From a checkpoint of a small transformer trained on Wikipedia: tied embeddings.
MLP neurons of a small language model. Each row is named by its layer, matrix (up: input weights; down: output weights) and neuron, and shows model dimensions 16-271. Each number is 128 + 32 x the weight over its row's rms, rounded and kept within 0 to 255. Numbers have three digits each.
Before each neuron's rows, "fires in" lists the words (lower case) most often at its 100 highest values on Wikipedia text that the model never trained on; "fires before" lists the tokens most often just after its 100 highest values on Wikipedia text that the model never trained on.

fires in: "votes", "candidate", "title", "notes", "length", "date"
fires before: " |", " |\n", "er", ":"
L6.up1137:148099121104152104118102119110120134125138095074163123206114104124125133132109088181135144081130123127118181102127210152136175112161153093086181133104136139094111095165142095097124139110125076137105128120140065147092140103156115169110146202160097105098100122115136110110136190098085120095121172173145119095112142148168130151104136105153169194138086139125081134082096110125138152113162171186118143140171139118128102145131121107138111081102061189198178233116110099157125137131148132147138142148145095137187184114142179150127123114068140119089118114119175116121150128112079117148183073085138055143165083191052085140117100124068106052140092155086158130140192106138100140159096147169124130092134099195083195142150172157139147173153094102133141141092166093123109106104150137
L6.down1137:123166139134139141122135061126122102090139136125127119069192121193165117118111125148147131080137127128136137084151074131126141112100149096170079147147174124101100136116143135164127124141248133131096145067111169172152107154172131111168115112033158185132133140166127155124091124121124128106125118133173108148113134118136147060095129153133119095135169137080093119122145104079115127132124149180134153133154100159158078128088155158117200111146099157114135113105133131107165114174131134108139110165106172125228103145177132100158165177113126137058140172124142177117138137117146103163110077082149085164146129127100129136086099119154081099127089138105137179131129148133116164114074186102127084072131108161107143145114139238223118152125142133107117131107088139147129155090119148

fires in: "country", "place", "gold", "well", "medal", "unchanged"
fires before: " |", " medal", ":", " –", "ang", ","
L4.up385:138094134115103140160177151128123182141107151124137164124166135109132155112112128157106174149116118144087117107113152097154115132154137120168162116122142165082112060128128156146149142126118091141128148089119082152099192117161085158119130120166165152107107086107119146092112139123064144113099168176140109119151179159150215189123121101111081184088142164099151098098153100075117189159179149194090109106122085141114138159104135106165078143200117157104165174156078114153076139122167110088128189129129091130129157150149145151120143109057145123113127087106132138087121097082100118103149175089077107171152129108149110058106135141074084097127083087102099173131143081166117131142110160134105114098157107150069130184141061205138055184081128171138069115134154123137093109111154146
L4.down385:139121096161085165143148190155173196174119116100110177136113166043088151145089089134124073104097120145091049144114129123108129157153145128097103188136108149103086131130150176174152145091112168130120118084134124185083228150143108178123107182098069132164208138124130081092117053093097095177135195100132121138152112130139131068114166141164151154126121138185135161189151122144136074168203112166118135165080127172101127122126109130152158111082126188102131134058131176098118097088119123105166093094146159147104194089170214115169121156102120179089182175085154132156142072140114120097151065110135164191166077175102122141140148135116134158169091137126102127117153191131136064141125147131110059064157155131048113123112128126130123143153083107130129111082180125135127097179125120

fires in: "united", "it", "canada", "india", "county"
fires before: " States", ",", ":", " is"
L4.up1340:122118090167099184097135115154170179103126108109148089176135170111123139104143129169126145125098141123110121134116091153161131099147173146117112136167171150124093101133123148093132123138096090136160105112126102166152185149171173132132105097072105089139100106107130123121115118084094144064125120150159095037149106138118162163084111134147102177132102195081141113097091119032111106113119149153093105152144090135086154145122068085165175068076115128083184143107118147047093091128120180140184139109175138159159127151162138143120135144118098138085110095120152128081120104140116182145121183144121187097111175188253123128118099181164132186139130157076122127155188136107111093103098136144094092117117124130110083154168099167119118139109092169103102116137121073169089099087112133
L4.down1340:162117085140106125135117151130152127083143076150089191158082175118120159119159127025068125100136172124063132112120090146101100107132164115124147183116097135160084120121112141113113163141155190129139161107101117069142113167144070103161180171154131183195182151064088168112142134123116087146190163153150154177126170109117115163131130095165154215176109074162136103104104217100071108130116129137165131114124078101086169104127121107072167170122059057148174156119095128108121134148101149104165142153074161111178196174112156120153136090127130121067155169130095169151155205124134069126163103171091127165161066103119117155132150214141101108128082082186129103124121151136098071147163166117118063131146159112141131145147175092181117099192137145119124155085156154139168108103163150

fires in: "it"
fires before: " is", " was", " G", " has", " as"
L5.up1010:135138110099088157156174154113096186145073145172112042151125125163130125108154100181157125124156176088158160113140178124140166105185134115158108105145102086094124109179134151136094196136117121136090155125119142152091159112137149155124167205129145112152081124122083173122142068144143093128057075084159107133144133088160149097123090144127101129120091102139118114098122153059131138122180148171098128155081092131097120125112157118091079099092204103151174146090153079087100115150152104140115121101167185157147154100162202156071129156129127147152119142123121143119172151104106115105115117099075204158123108135167143127158127151094146096160194100098193178127078091075115146073125110151132177061143183092068154135131133130108110160107126125129127122161164104115109120088177088
L5.down1010:095101125068125103038115130174123165108115172189175195123082153147120109108092080134170096146133150095136125154184175189147177128130096132137069111179115104168109184125052146122138143090108144154126178066108159101132169148068109070132080071091133091137138097179092154128169129191129124149173143146139138127132106129082084187124123131147166110149113105071105105173146119129142152152070144143101054118098132139143072133129117145139082119108131121060181127069167089154130136086138153123124128095153145140129099145094108139154160157120117062118114075161067142108155124103088157135146144154078204152126152150144097124137144103098170121169149095142159085109108124150138169088099090090131107125124152140107159172135088094119153114070149118148139112130111111156113176117085134

fires in: "producer", "association", "education", "assembly", "producing", "contribution"
fires before: "er", "ociation", "ation", "emb", "t", "ing"
L4.up1131:165114144139084118179115062092117110171163144151079179175152061102154092142124102140090147087190139148148132124123149094127122080108156150121072212137097067114146157072104173210123126101127091135116179105174148134143061097164176100082124125196129163106182109139117138104097142184147142171180113126108149136100153127140190158120140122130093169096170076092132099090108101091149155086096147127087144162120114134137151138123126184148188100139110114150181149106112156125163120104089114126172106193105076162177154150140132147215100175164081113115108154117113148144159120124141088183128172114154099109149117143097099120122112189077105086148084132135102191107095128130079144121124101134139133127118073148094105141130158127151157161071142109159114146175125111107114128061195158
L4.down1131:097088109096095136070085113161140130100063148093220061148135160164086161210122132052136123114085108160128130135129147114134147181096166194095120063125128101131118116119094138079081131128106117154114088186095132105138184131118157114171161142095136137204093121196109080126191080088112124132079153146169099130130125083100085109137108145116149090141063179137142139112149128140112094126166088123182094134112093162124159138108153142108113154156074121082095119135106131109070146105125097119092145061170182127117135124139157163082154073145160148147137027144105102089142155130126156063067142097109106162111103064177145147154127097182181137136190123174124083119092158109140116107180190132131078122115139141135171176120171105158106127200131095123111108127092155134127107121124101

fires in: "united", "research", "results", "industrial", "stripe"
fires before: " States", "earch", "al", "a", "ul", "p"
L5.up264:165120143163153084143111147113125176141109148126137129145089107110135114088135108064128126109154107130117164140099158176117134111179151126159108147155154154132097170134080138130093152095123126138101112126120149130142153111134114110075056158090164194115169121116119222130087128059129162069106103196164125142107173103163106147103128183144062105062099097074148150135110115061125123130178120095092134063133048142122172135145093105127159082070112059126178137130150155149116080128174140166114171183108162129160173117131135150046116128134073122132113146120134165170200061205138134154184151192159111036091058174194146157123118076169155145172110137140128139119129083101093137093234102177148144116130111160088119154111107129194120082136180161111134127091070174089103067093172119
L5.down264:125123159112102106146103082165142112108112120181116087110133088102089193145093161107228123145140087142114148136169123056154153064050125139097128091143144131154226116167168048153129073123119142093145079146161110157102109145128113142197110164169189086088070095125151133117204177174192108209159139093108111107113054130131133088117179104126164073144177128118112133107150127139148136128121142180129163113135152080138104147121104095061173132108089127118153086167095139095130103093106142102133095125105127069105106140110139070109151193157107129100187175130108179108031119141144143092130099132083087170125141135126157133103111119140048154125139118131132097126098174166124156123108121193145146123172151121133180047133125140096224162180207120122179118126142144152143136118140153

fires in: "one", "it", "ve"
fires before: " of", " is", " was", " G", " d"
L6.up1489:142073113144138139107150155078122175060106161118106096149107173178086115117152117124158136107105118081113152109099161120119128117201166135164150080142130129108081096123118158096116127107126146140063098084085114130104192112153125131131113159116163062137201120065137097157153113069165171125111126121188069128112132098113146083094101179149125100144089144100142147161125158048107167147106147201139097101129076124056158135161152109176087070095159112075139152122160074117148063169127107119124149120148173114161117097168209135071168120048126144103093118139155226119130146110083120139134112114131182078080088131238077141199121178120157187141151107082176135127119107087100158123135112177100101092105179110132124167130129115104091112136151184107157145147116154107114145127137135
L6.down1489:094072137088103114109121064176104106076096126136150105131157113036135140089026099073141119131131096137084068132184162145158144191169058108183082080123134134166134156134062171158131123099116150133120162106150098159118144140126125079184073104145063099115165111143123110079134097154134145109138159140074118116147114175149112124097181149131167123139121135155177140118119174112170129156078142137118109121094122114096126144170066153139102143171133148101106106173100145160155124115144146114083113119128141159079111130119079163167120110151125090109203176115033126114133114103124115202138160115124203129089121151132197123097114120113152157147153113172130138118115082164172107085194078084167136124220121194176086092161146148108159120079186121103071142095161151151175128141123140

fires in: "it", "italy", "chart"
fires before: " is", " was", " G", " has", "aly", "art"
L5.up87:105086106082103108141123250122094187137094138123192091173154146145140123140162125177128124118122113137128170155136108152151160094163132109122133126150116148092121112167113111135145119133113128166135122078057105108064160120154166153084122164069127064111127098134093094128075129098118112134104026145171098115113112107105114144140110145169158147126108155134073119121113127087120155169111152131103093130119064120122111133126107159148073095040140142160166106121096058147118185113155153142168115126124151155167149125150200160148109171051106184130070115118113134116159119165085124123170157140089175173108127210132058121136130160132144122100190168105081158132161132095169140170083107144140159118116135109079132145147152178115125163110137136172136142108178111106137066127133108
L5.down87:211119143134165124118091078163110112135136105091064139139124127150015178097088071086171114095137210077161171127143153179131113165104105133075093109136128116109130103105146116127138194144145166153185167140074090177188145145078159154096151120188122123113132147153119185123127110164097122117131090091104165122127134095077144121146110136129067138136138148145117190164179160199098085134133120143146101048157112093131142145177120133132104104115162125111116135107173111133076072124067062129149116084152141160108124183126132149144106096150105100120149108122130069083174179138158118119070171107120183132110155144093129173133143090144057149133237107137144157113113116118135091142122082083109195149119151207097111127160105127123144178154100135199126126071134152181132119156128125